Part of a small language model's weights.
Size: 11 layers, 7 heads of 64, 34.3M parameters.
Architecture: LayerNorm before each block, tied embeddings.
Training: a variant of Adam for these matrices, 797M tokens, 6080 steps.
MLP neurons of a small language model. Each row is named by its layer, matrix (up: input weights) and neuron, and shows model dimensions 272-399. Each number is 50 + 15 x the weight over its row's rms, rounded and kept within 0 to 99.
After each neuron's rows, "fires after" lists the tokens most often just before its 100 highest values on Wikipedia text that the model never trained on; "fires in" lists the words (lower case) most often at its 100 highest values on Wikipedia text that the model never trained on. A number after a token or word is its count.

L6.up1777:45 60 36 56 70 85 52 65 35 45 34 52 42 42 66 51 33 50 44 65 38 49 35 57 19 43 42 83 52 52 50 91 21 62 82 44 68 31 48 28 42 62 59 49 59 59 70 60 47 49 56 20 54 59 59 04 52 38 44 59 31 31 44 47 39 75 40 33 51 56 58 48 53 68 56 82 33 46 59 54 24 78 57 47 41 30 39 62 60 00 39 50 32 56 45 53 59 51 37 60 35 62 84 75 54 52 37 48 53 62 31 26 33 52 46 31 76 57 47 51 47 76 41 38 52 82 66 46
fires after: " and" 20, " was" 13, " would" 6, " is" 5, " He" 5, " known" 4
fires in: "also" 41, "later" 14, "be" 6, "to" 5, "soon" 4, "then" 4

L3.up930:60 58 49 50 71 56 58 38 55 53 68 20 46 61 51 60 37 67 59 46 74 07 48 44 46 61 51 33 57 68 60 66 63 64 76 48 63 60 62 60 00 49 39 50 57 61 52 35 54 44 52 20 75 65 49 45 60 41 63 24 36 62 41 40 31 41 03 57 43 21 47 22 33 88 61 42 50 41 47 23 71 61 68 47 54 55 49 54 59 53 58 72 86 51 54 21 57 75 38 65 51 65 42 45 42 47 21 51 43 36 53 30 54 65 24 26 43 58 45 48 61 67 44 50 50 58 72 42
fires after: "\n" 54
fires in: "the" 40, "his" 21, "s" 19, "their" 4

L6.up340:31 63 33 65 43 42 52 33 70 42 35 38 77 61 53 40 43 35 36 41 35 59 19 70 56 46 41 39 29 70 65 63 44 56 54 45 29 74 51 52 70 42 33 56 30 08 35 51 52 66 63 46 63 59 44 39 56 68 47 45 31 48 55 25 48 44 48 58 43 35 25 85 51 59 47 59 67 25 37 66 26 48 56 46 73 45 51 40 50 48 61 54 69 53 25 97 68 54 41 45 39 50 60 46 45 58 50 34 73 52 88 73 38 63 47 62 61 44 75 37 92 36 28 68 56 44 38 28
fires after: " has" 29, " have" 8, " took" 6, " had" 5, " |" 5, " is" 4
fires in: "been" 39, "place" 9, "be" 6, "only" 5

L6.up113:65 56 57 36 68 41 75 43 33 37 60 38 77 42 55 40 68 38 40 32 52 13 27 73 12 40 43 36 38 56 44 86 44 60 75 29 69 51 47 41 55 58 31 52 66 68 53 70 44 47 64 50 68 69 61 43 61 68 76 28 33 39 59 40 36 69 46 44 56 61 46 50 82 66 57 79 50 32 43 46 50 85 40 47 53 55 41 49 39 34 52 36 34 44 37 40 42 54 67 64 33 36 09 23 54 54 34 36 50 51 59 60 18 60 31 64 35 30 40 60 43 69 32 63 49 44 37 36
fires after: " who" 19, " was" 10, " served" 10, " he" 7, " He" 4
fires in: "was" 28, "also" 18, "as" 13, "were" 7, "been" 7, "are" 4

L6.up181:25 33 41 53 60 37 22 29 49 40 53 65 36 73 51 67 63 37 52 33 48 24 43 35 57 30 64 43 59 65 38 38 63 48 70 44 52 67 59 11 53 63 68 50 63 73 22 53 44 29 56 55 63 34 57 54 52 54 24 50 60 42 46 68 45 55 43 49 39 29 75 47 52 54 56 68 88 30 56 58 52 41 68 31 52 59 60 72 49 29 75 53 55 52 58 50 19 76 66 64 49 64 57 63 77 55 66 37 37 59 36 42 34 40 65 48 73 78 64 58 40 67 70 32 64 58 77 40
fires after: " of" 49, " in" 9, " between" 8, " to" 7, " on" 4
fires in: "the" 78, "other" 10

L2.up1207:52 51 82 42 67 60 52 22 30 56 66 48 42 05 30 60 55 65 36 57 68 48 58 71 29 22 43 90 73 84 35 27 41 74 61 63 30 65 88 66 63 39 37 75 50 64 53 47 32 75 39 57 81 43 23 59 62 50 52 75 45 52 77 49 17 23 39 36 43 37 42 52 43 45 56 45 49 39 38 42 65 60 38 21 58 44 50 49 50 59 66 25 51 49 64 25 61 51 33 60 78 42 77 41 55 70 52 65 42 73 64 55 57 31 56 50 21 51 68 30 63 55 43 50 40 43 43 46
fires after: "\n" 59, "es" 4
fires in: "in" 44, "on" 14, "microbesonline" 4

L6.up699:50 60 39 33 48 45 45 23 67 47 46 22 56 60 39 62 67 55 14 36 63 36 53 29 81 36 67 75 62 72 40 28 65 46 42 45 41 51 64 29 50 50 49 47 69 61 50 61 43 58 83 55 48 44 55 71 53 48 22 54 50 33 53 50 38 49 49 71 18 64 79 67 52 58 48 50 68 43 63 62 41 46 33 27 44 43 65 55 55 55 49 61 42 46 49 45 47 63 45 27 64 62 51 48 69 67 43 45 46 56 65 43 26 36 50 38 64 61 50 49 38 56 59 48 34 47 60 43
fires after: "." 31, "\n" 13, "s." 9, "ers." 6, ")." 5
fires in: "the" 98

L6.up805:40 50 82 47 68 42 49 55 55 45 30 53 75 16 69 49 51 45 44 54 54 77 26 66 38 50 39 61 61 50 30 67 69 40 59 36 41 64 39 55 67 42 52 75 19 50 49 54 37 70 50 53 33 63 70 37 55 59 39 49 36 53 64 48 54 65 27 37 40 32 46 62 82 68 61 70 31 47 65 44 59 66 56 71 40 22 50 33 58 16 59 52 40 68 52 65 53 55 44 37 50 52 61 13 46 55 26 43 66 53 61 67 72 52 47 57 53 27 42 38 61 77 49 46 41 15 45 55
fires after: " was" 26, " is" 10, " as" 6, " be" 4, " were" 4
fires in: "one" 23, "part" 9, "mostly" 6, "initially" 6, "originally" 5, "just" 5

L6.up45:62 47 67 52 65 48 49 57 69 50 80 35 41 48 18 39 28 50 52 28 63 36 63 44 31 54 24 67 59 66 34 76 48 35 61 43 65 68 56 59 31 51 66 60 60 44 51 79 53 59 21 16 56 40 49 46 49 18 44 46 43 38 59 66 46 59 42 43 46 73 43 68 63 55 64 40 76 54 47 83 49 77 51 60 39 47 52 73 40 27 38 38 57 60 62 50 40 60 50 35 57 69 72 28 65 68 09 54 48 55 57 70 62 73 77 63 57 36 44 54 43 61 46 62 34 58 42 28
fires after: " as" 53, " was" 10, " became" 8, " is" 7, " signed" 6
fires in: "a" 100

L6.up899:40 48 56 43 54 49 49 35 56 35 77 33 64 63 45 66 53 38 50 64 51 57 69 61 44 47 47 60 60 45 28 49 43 41 63 37 43 68 50 53 63 29 51 32 30 29 48 64 78 49 92 33 47 29 59 46 67 31 44 51 66 40 32 29 35 40 30 64 17 58 58 67 54 54 49 76 69 41 57 24 47 22 36 47 48 35 45 51 56 53 58 33 61 60 58 49 50 40 68 51 62 28 61 51 42 66 47 59 32 46 54 35 61 68 46 53 54 50 44 57 16 46 62 53 70 45 67 28
fires after: " of" 48, " one" 9, " first" 6, " all" 4, " second" 4
fires in: "the" 44, "of" 8, "to" 5, "his" 5

L6.up1420:45 31 54 63 70 81 78 58 60 25 43 28 31 58 46 60 44 52 51 70 48 54 44 36 32 59 51 76 58 40 46 77 57 70 72 30 54 44 72 22 43 23 63 66 64 45 35 61 53 68 66 50 38 33 55 49 45 50 38 50 46 62 70 60 41 37 46 34 46 56 40 68 51 33 51 51 47 56 60 38 62 43 42 50 56 29 29 52 61 47 56 71 60 44 40 35 54 40 22 41 54 47 54 52 33 63 62 54 57 65 43 82 42 48 52 53 26 34 51 61 52 55 29 50 64 37 35 41
fires after: "\n" 47, "." 5, " died" 4
fires in: "on" 79, "in" 14

L6.up1156:58 41 58 42 66 47 63 63 16 53 35 30 33 55 42 41 60 50 48 63 44 48 65 72 41 36 49 61 30 31 35 78 69 58 51 27 61 53 60 67 48 41 24 29 35 31 65 78 77 44 59 36 41 44 40 51 53 51 62 72 53 39 59 36 32 66 35 43 42 54 41 46 38 60 56 60 52 29 60 67 57 54 59 51 42 59 44 56 51 55 64 53 20 44 28 51 28 68 36 58 57 69 08 22 28 48 44 65 65 67 55 46 48 43 62 36 74 40 62 27 53 79 37 43 34 39 56 45
fires after: " the" 23, " of" 14, " a" 13, " as" 10, " one" 9, " was" 8
fires in: "the" 32, "of" 10, "first" 5, "member" 4

L6.up494:31 92 56 62 68 65 47 70 33 09 84 14 72 54 35 56 42 49 31 55 49 42 53 41 61 47 44 55 52 31 40 72 47 29 23 41 78 11 41 46 26 49 34 27 40 48 47 40 86 50 66 34 53 34 43 31 56 38 64 70 61 59 58 81 00 40 41 64 73 53 60 40 50 38 43 51 72 45 41 42 50 66 50 22 49 50 49 39 47 41 79 61 46 45 62 26 23 43 71 44 52 58 33 57 21 57 37 44 47 63 37 57 58 14 63 38 57 55 59 48 64 71 13 59 59 72 54 59
fires after: " in" 27, " the" 17, " at" 6, " during" 4
fires in: "the" 39, "from" 10, "national" 7, "in" 7

L6.up319:45 29 46 38 71 57 35 58 35 46 68 25 44 49 42 43 40 34 59 53 55 32 49 47 54 46 63 59 65 48 44 25 59 56 46 38 40 30 55 48 56 26 40 60 29 64 30 63 68 69 63 55 49 67 38 62 79 38 23 68 63 54 53 40 59 38 47 58 54 66 61 85 38 65 52 47 52 37 47 71 67 33 56 49 53 40 37 82 49 09 41 34 42 63 38 51 34 54 56 15 53 67 81 32 28 50 58 57 44 70 28 37 44 11 46 41 55 49 68 43 62 64 33 35 36 36 53 25
fires after: "\n" 42, "==" 14, "===" 9, "===C" 5, "==Early" 4, " Early" 4
fires in: "early" 15, "life" 15, "career" 9, "personal" 5, "international" 4, "club" 4

L6.up195:52 66 46 43 75 48 60 15 54 51 60 53 36 56 28 40 51 67 17 51 45 26 52 52 58 36 42 54 51 59 34 54 52 56 78 30 42 32 39 70 20 53 50 56 70 49 62 54 71 64 45 21 68 50 30 13 58 50 34 39 48 53 49 35 21 57 49 65 45 48 39 57 38 58 54 35 56 52 30 71 39 47 39 33 58 37 49 40 35 48 32 39 48 64 51 41 59 61 40 47 84 59 80 26 74 57 35 46 50 65 61 34 47 53 54 60 65 45 42 64 42 68 30 41 41 39 33 52
fires after: " is" 60, " was" 10, " as" 8, " a" 5
fires in: "a" 74, "an" 16, "highly" 6

L2.up1566:68 31 72 57 61 70 55 29 58 37 58 44 44 33 39 45 60 71 36 33 13 57 65 70 41 41 66 39 45 35 79 74 21 75 53 29 54 40 78 65 48 08 54 57 37 40 61 52 42 67 96 28 59 45 35 62 73 63 35 70 60 68 68 66 48 56 62 41 58 42 45 45 35 54 58 53 45 52 68 59 72 70 42 38 56 54 53 43 56 37 49 45 56 44 31 51 64 62 11 65 52 47 41 57 10 52 53 63 56 72 53 33 47 53 47 40 40 21 63 36 66 21 19 37 57 21 49 44
fires after: "\n" 50, " was" 5, "es" 4
fires in: "on" 48, "announced" 7, "microbesonline" 4, "transfer" 4

L6.up260:32 67 68 79 44 34 54 45 39 48 60 51 38 41 46 61 49 28 34 60 61 37 69 57 36 40 58 43 68 57 31 50 54 52 44 73 62 76 72 47 33 62 69 47 36 47 40 57 47 68 48 40 34 72 37 71 58 45 34 52 54 26 69 53 54 45 60 56 57 50 55 47 43 24 40 84 64 37 60 62 28 73 27 52 70 39 50 27 59 55 56 64 46 65 63 58 32 40 46 48 39 37 68 00 45 69 53 46 57 49 42 56 52 44 69 79 81 69 58 24 20 50 60 48 48 63 53 51
fires after: " by" 30, " with" 17, " of" 12, " one" 10, " as" 7, " under" 7
fires in: "the" 79, "of" 19

L6.up1747:32 59 45 48 38 51 63 32 91 30 29 66 48 92 58 82 12 43 34 74 42 58 60 46 60 34 51 50 67 47 44 61 37 52 65 59 68 25 78 16 57 46 37 78 52 44 35 62 63 29 53 55 35 51 39 76 56 26 08 61 37 39 46 51 63 82 52 57 44 88 49 44 60 55 69 79 63 45 49 46 55 52 50 38 62 21 66 50 48 27 36 49 27 43 58 34 47 58 40 47 63 54 79 37 38 68 64 58 38 57 41 45 26 55 60 56 63 39 50 46 32 67 56 30 28 26 61 36
fires after: " where" 29, " that" 18, " which" 8, " what" 6, " whom" 6, " instead" 5
fires in: "he" 30, "of" 20, "they" 11, "it" 11, "to" 8, "she" 6

L2.up443:40 49 80 49 66 55 31 34 87 63 73 38 28 39 18 47 58 51 45 83 30 31 34 37 47 56 64 75 43 72 47 70 36 51 62 46 50 36 58 40 37 23 58 58 52 36 39 67 63 64 63 45 41 57 49 53 54 81 58 44 43 79 71 51 60 35 63 59 40 18 51 59 30 45 49 61 60 53 54 45 37 42 29 44 55 45 65 14 65 60 70 73 47 45 47 27 42 35 44 36 40 37 53 42 39 65 42 66 69 60 38 57 38 22 20 53 40 47 47 27 53 40 54 50 41 48 63 38
fires after: "\n" 46, "." 13, "-" 5
fires in: "on" 90

L6.up1682:50 22 51 34 45 40 11 51 47 35 48 14 40 51 45 64 24 20 24 60 67 55 51 43 71 31 53 43 62 50 37 31 49 35 38 27 46 53 54 35 35 49 14 54 44 40 46 59 63 51 55 26 58 33 56 69 56 64 50 32 72 39 52 38 47 73 31 56 42 63 44 38 49 58 62 77 55 35 70 50 73 52 35 23 31 40 55 64 43 39 69 31 44 37 71 52 71 60 37 35 76 40 65 14 51 62 59 56 32 65 43 35 50 52 57 55 27 58 41 59 50 58 46 41 62 53 49 46
fires after: " one" 45, " most" 6, " all" 5, " some" 4
fires in: "of" 93, "or" 4

L6.up1596:40 67 46 54 53 99 44 32 41 30 59 62 42 63 31 22 55 64 47 29 53 40 44 69 47 49 54 51 61 24 30 77 43 75 65 43 49 30 79 40 34 37 66 44 53 62 24 51 43 57 58 47 51 57 56 56 51 43 68 46 69 64 61 31 88 71 39 21 48 35 68 66 63 54 48 80 65 52 64 60 51 88 48 50 39 53 40 75 54 29 58 65 61 63 60 39 46 58 07 69 32 56 33 59 37 57 48 33 46 41 38 44 48 49 14 51 71 45 63 33 56 56 63 24 50 29 43 55
fires after: " and" 23, " as" 21, " was" 8, " is" 4
fires in: "the" 81, "her" 11

L6.up142:03 61 55 42 42 68 61 69 48 62 65 62 73 74 60 47 34 21 44 52 56 50 40 38 39 62 40 34 35 30 50 54 44 82 25 50 50 86 90 79 22 44 40 38 76 44 65 45 52 67 55 32 32 39 58 60 54 40 55 67 54 33 53 66 86 38 42 60 33 36 48 45 38 45 48 68 57 36 57 47 56 42 57 45 62 53 25 59 38 59 62 60 72 32 41 59 51 50 74 26 45 75 19 64 27 60 35 27 73 64 40 51 53 47 56 44 46 59 31 62 26 55 53 56 23 51 79 55
fires after: " at" 32, " in" 14, " At" 5, " served" 4
fires in: "the" 55, "at" 21, "as" 18

L6.up1254:57 45 66 16 52 50 00 43 41 47 47 50 62 32 53 11 56 11 62 56 41 50 45 53 58 70 44 82 44 30 46 29 55 43 38 29 46 46 43 17 66 54 48 71 63 40 33 45 66 63 59 48 69 64 37 48 63 43 40 30 34 56 65 49 60 49 53 44 41 68 72 42 28 56 45 45 55 37 66 48 73 54 57 38 36 46 44 58 59 64 38 71 62 62 58 29 37 52 14 29 78 62 35 49 52 49 32 37 30 57 51 57 53 15 34 58 61 47 50 52 26 58 50 45 54 41 83 45
fires after: " University" 25, " Ministry" 14, " Republic" 11, " Academy" 8, " Court" 4
fires in: "of" 93

L6.up197:37 66 44 41 83 66 18 41 67 19 63 62 61 52 52 44 23 14 61 55 35 46 54 62 42 40 40 44 77 55 66 44 51 58 63 52 68 36 66 48 50 39 52 60 48 51 21 57 73 79 45 50 21 36 21 77 60 31 53 41 63 43 42 78 36 47 12 26 25 57 50 39 53 65 51 43 71 37 52 41 45 41 70 30 71 44 51 44 43 42 79 62 67 70 65 53 44 69 63 41 62 65 34 85 64 75 56 32 34 48 45 34 34 57 61 31 45 81 22 40 60 72 12 46 53 68 29 67
fires after: " in" 35, " from" 7, "°N" 5, " 94" 4, "26" 4
fires in: "the" 44, "its" 8, "n" 5

L6.up824:67 45 45 46 53 52 75 67 64 32 67 13 75 87 73 21 48 24 49 62 55 48 52 63 37 41 47 62 59 52 60 81 68 64 64 42 35 35 46 50 49 44 35 66 51 69 08 77 61 64 70 32 44 90 53 68 49 52 48 58 39 78 56 36 52 66 63 57 60 58 97 51 26 53 61 65 75 53 50 62 56 62 50 47 29 51 51 37 53 20 56 59 57 61 76 33 31 34 25 69 69 64 53 65 21 45 40 45 37 40 35 44 45 49 48 51 38 28 64 16 39 29 28 62 55 31 34 58
fires after: " He" 22, "." 13, " he" 12, " She" 5
fires in: "was" 70, "she" 19, "this" 6

L6.up516:66 54 52 50 51 25 53 60 34 29 70 23 66 43 24 62 67 61 28 54 62 41 64 48 51 61 45 56 44 57 31 50 76 51 51 52 59 88 65 64 30 59 18 24 44 76 53 59 67 67 61 56 26 49 43 39 64 55 51 72 56 38 69 40 40 37 37 69 67 30 83 35 40 44 68 79 70 47 47 32 51 70 28 28 33 55 47 38 44 51 64 72 39 32 38 53 43 56 65 54 63 67 28 50 47 60 41 84 29 54 60 38 28 30 32 44 64 57 45 18 61 57 55 50 44 31 43 61
fires after: " the" 78, "The" 5
fires in: "united" 21, "national" 16, "american" 9, "deaf" 4

L6.up856:45 65 44 32 45 38 68 29 62 60 60 72 80 85 73 64 57 44 38 73 73 51 27 58 38 67 56 50 55 63 45 53 56 70 62 61 53 35 55 42 52 41 50 85 42 64 53 40 35 70 51 62 31 60 56 64 69 27 50 31 22 71 64 57 46 45 30 57 34 60 43 64 49 42 60 80 66 51 51 44 29 54 39 41 48 39 48 51 52 42 42 41 65 46 53 59 46 57 39 26 29 55 80 54 45 57 60 38 78 59 37 58 65 61 63 67 35 56 60 61 43 39 45 74 42 86 39 68
fires after: " that" 20, " where" 12, " which" 8, " to" 7, " he" 5
fires in: "were" 10, "he" 10, "was" 9, "is" 9, "be" 8, "can" 5

L6.up1032:31 43 39 42 23 57 62 42 79 42 62 44 66 42 32 65 33 24 49 23 35 68 00 78 56 54 36 60 46 62 44 68 54 50 26 37 40 50 27 31 35 34 42 65 57 71 61 53 64 76 53 39 50 54 64 04 58 33 46 44 52 59 61 56 65 27 42 32 47 29 45 58 52 49 47 63 67 36 62 57 65 63 65 42 18 44 72 31 47 59 32 34 69 31 02 36 35 58 56 24 46 58 38 62 39 70 35 53 53 59 44 51 41 22 55 55 54 22 67 48 37 65 63 45 35 10 23 51
fires after: " University" 17, " of" 12, " Institute" 10, "″N" 7, " Arts" 4, " School" 4
fires in: "of" 28, "in" 19, "at" 8, "the" 5, "for" 4, "94" 4

L6.up1643:27 46 42 58 15 63 38 23 72 34 92 44 19 80 26 57 47 46 38 48 62 54 54 76 54 23 49 59 33 71 49 54 69 50 63 22 73 53 50 31 33 53 50 47 42 44 26 60 76 69 47 49 49 75 63 76 56 74 58 43 58 51 78 59 31 45 32 70 25 39 69 35 43 59 51 56 60 39 47 51 51 52 48 47 42 45 54 68 44 47 43 68 55 59 53 73 37 65 38 49 65 70 51 57 41 66 42 64 43 49 44 68 50 61 54 64 61 78 32 36 52 22 43 32 66 58 33 51
fires after: " for" 23, " of" 12, " to" 11, " with" 9, " won" 6, " had" 5
fires in: "the" 97

L6.up1423:23 50 61 67 47 52 49 44 49 23 61 53 42 56 11 79 50 58 44 28 79 34 43 60 69 40 41 44 70 61 18 61 59 32 23 51 51 59 99 46 35 39 59 68 81 60 31 59 47 31 58 51 59 55 71 60 55 40 47 45 51 47 39 49 39 74 56 48 21 41 51 72 39 49 66 51 89 52 47 56 55 80 17 32 31 51 53 57 63 44 51 50 45 57 49 44 43 50 51 31 71 21 75 60 49 67 86 53 50 40 59 66 27 33 61 84 76 52 73 50 84 79 61 47 46 50 19 42
fires after: " where" 22, " which" 12, " whom" 7, " that" 6, " how" 5
fires in: "he" 28, "they" 13, "the" 11, "his" 10, "her" 7

L6.up443:37 47 42 37 57 83 56 44 89 49 62 62 39 59 40 33 52 61 48 51 39 34 38 30 50 45 59 55 57 52 59 59 40 53 30 10 43 35 54 27 34 43 60 34 52 58 48 46 55 54 67 66 22 48 44 05 52 29 64 61 42 51 41 65 33 46 15 35 47 44 36 29 45 26 38 38 62 50 50 56 41 36 72 37 80 35 66 30 57 57 78 72 57 52 41 36 48 54 61 48 64 60 39 47 36 42 49 39 37 41 75 62 44 49 07 45 76 72 65 31 51 31 54 43 55 74 58 66
fires after: " of" 57, " in" 11
fires in: "the" 85

L2.up1691:52 25 65 55 60 38 29 60 37 60 72 49 47 51 13 51 66 65 54 64 25 52 46 56 46 52 63 72 45 28 48 43 59 60 38 83 44 49 79 31 56 19 71 44 64 57 55 65 79 53 61 53 45 70 72 45 48 51 77 46 52 53 72 48 40 55 56 58 36 60 30 24 24 42 34 50 33 61 39 62 62 46 62 25 40 38 62 40 47 54 46 63 39 56 45 31 52 23 45 44 56 33 77 56 37 63 45 51 59 67 45 53 42 32 30 44 59 37 49 34 60 03 53 48 63 61 68 39
fires after: "\n" 46, "." 13, "-" 5
fires in: "on" 85, "from" 6

L6.up268:24 54 66 46 57 57 36 26 68 43 86 66 32 54 62 36 37 35 28 36 41 70 62 47 53 42 47 67 67 27 57 42 27 54 74 44 51 64 55 37 29 58 48 40 04 58 50 41 66 40 62 46 28 42 42 57 65 53 28 67 52 60 58 81 33 48 11 48 11 23 63 46 34 71 52 40 52 49 54 49 43 48 63 36 45 49 51 62 41 42 77 41 39 37 63 35 74 46 49 48 77 58 59 67 31 57 52 58 35 40 31 59 33 46 35 08 37 32 52 29 62 52 52 50 54 65 55 49
fires after: " in" 35, " on" 8, " of" 7, " into" 7, " at" 7
fires in: "the" 86, "both" 6, "that" 4

L6.up371:66 41 55 36 54 54 67 37 52 47 69 62 72 32 52 26 53 25 38 69 35 63 41 49 69 46 46 74 30 37 24 55 50 37 75 58 57 47 45 36 54 50 31 30 49 40 36 64 42 62 44 88 58 54 50 14 61 69 17 70 70 52 51 47 50 54 39 45 55 45 46 40 78 75 54 79 36 30 35 67 70 70 43 58 30 38 45 54 52 66 47 24 51 14 08 49 70 95 66 42 40 44 81 46 50 47 67 53 42 66 31 56 54 31 47 44 57 38 67 49 39 81 37 43 61 57 56 37
fires after: " Ministry" 20, " Institute" 13, " Academy" 8, " responsible" 6, " Department" 5
fires in: "of" 67, "for" 30

L6.up651:38 56 34 25 51 40 63 55 49 57 57 39 43 40 47 62 27 65 40 60 53 47 49 50 47 14 70 65 62 32 31 43 53 77 36 52 66 62 60 53 46 40 31 52 64 44 42 62 56 78 55 42 40 51 79 42 53 59 52 67 45 48 60 64 37 68 50 61 44 53 49 52 45 52 33 64 53 31 38 71 57 47 44 38 51 54 30 51 44 25 64 51 48 39 31 50 67 76 40 53 43 87 62 38 52 54 58 69 29 53 52 34 36 39 54 44 67 84 53 55 53 56 16 21 58 57 49 49
fires after: "|" 78, " |" 5
fires in: "9" 14, "8" 11, "17" 8, "14" 7, "1" 6, "7" 6

L6.up169:33 62 32 33 56 71 67 61 51 46 44 80 56 65 51 63 40 48 44 57 58 27 37 72 00 25 51 58 77 70 17 80 40 50 54 47 44 51 56 73 23 56 53 58 37 52 55 42 33 45 62 56 42 33 64 24 55 37 46 42 31 75 67 56 55 31 36 74 38 41 33 48 35 69 45 42 44 54 79 57 34 75 53 32 67 38 43 56 42 06 53 55 41 50 41 56 51 67 49 66 63 60 66 49 40 68 70 24 27 48 44 36 32 46 64 48 41 36 41 40 60 57 37 45 71 78 52 46
fires after: " in" 25, " on" 21, " under" 15, " by" 8, "On" 7
fires in: "a" 30, "one" 11, "9" 10, "the" 10, "8" 5, "3" 4

L6.up251:39 31 65 57 69 85 35 49 42 30 43 45 33 39 58 62 64 45 29 39 60 52 26 61 33 44 59 47 55 34 57 82 71 52 48 26 76 46 59 48 48 50 47 53 35 57 37 56 56 72 46 81 45 46 61 62 63 40 46 57 50 52 38 54 45 80 39 44 27 53 44 53 53 54 56 60 51 28 70 15 67 89 37 31 66 51 44 59 46 20 64 25 30 73 72 38 12 65 63 51 37 47 33 19 49 58 33 33 56 47 47 38 35 58 38 46 73 54 45 19 37 83 36 55 64 51 53 64
fires after: " was" 19, " is" 10, "," 10, "s," 7, " are" 5, ")," 4
fires in: "the" 85, "a" 8

L6.up1755:51 54 35 40 63 59 50 49 50 55 73 54 38 60 51 55 63 38 42 62 52 45 43 34 51 51 52 64 63 60 43 87 79 56 74 42 38 43 69 50 51 47 34 28 47 45 61 55 49 87 65 50 67 51 50 57 53 45 79 52 42 50 54 54 34 85 66 68 56 23 39 47 61 72 49 49 51 40 67 25 58 39 60 56 20 37 59 35 40 37 34 44 34 62 24 53 57 60 43 58 36 34 59 31 64 55 72 73 67 54 47 57 33 54 43 52 29 55 58 73 65 80 27 56 18 66 78 27
fires after: " was" 22, " well" 14, " one" 10, " is" 9, " were" 5
fires in: "to" 18, "as" 17, "of" 9, "in" 8, "a" 6

L6.up1772:39 25 41 46 34 71 47 42 33 27 74 16 44 45 79 54 50 46 32 53 54 66 61 65 67 63 64 77 40 54 52 35 18 33 33 34 60 53 33 31 51 55 58 59 53 75 32 40 28 48 65 24 42 47 67 37 47 44 42 42 57 27 63 66 33 43 44 42 24 62 56 52 58 71 56 35 69 37 88 49 45 45 43 48 57 32 51 39 48 25 60 59 24 44 65 58 38 77 44 52 73 64 18 57 61 79 66 27 49 55 21 68 54 58 66 71 59 32 32 36 59 24 61 42 81 54 58 50
fires after: " of" 32, " in" 9, " House" 8, "iege" 8
fires in: "the" 58, "of" 33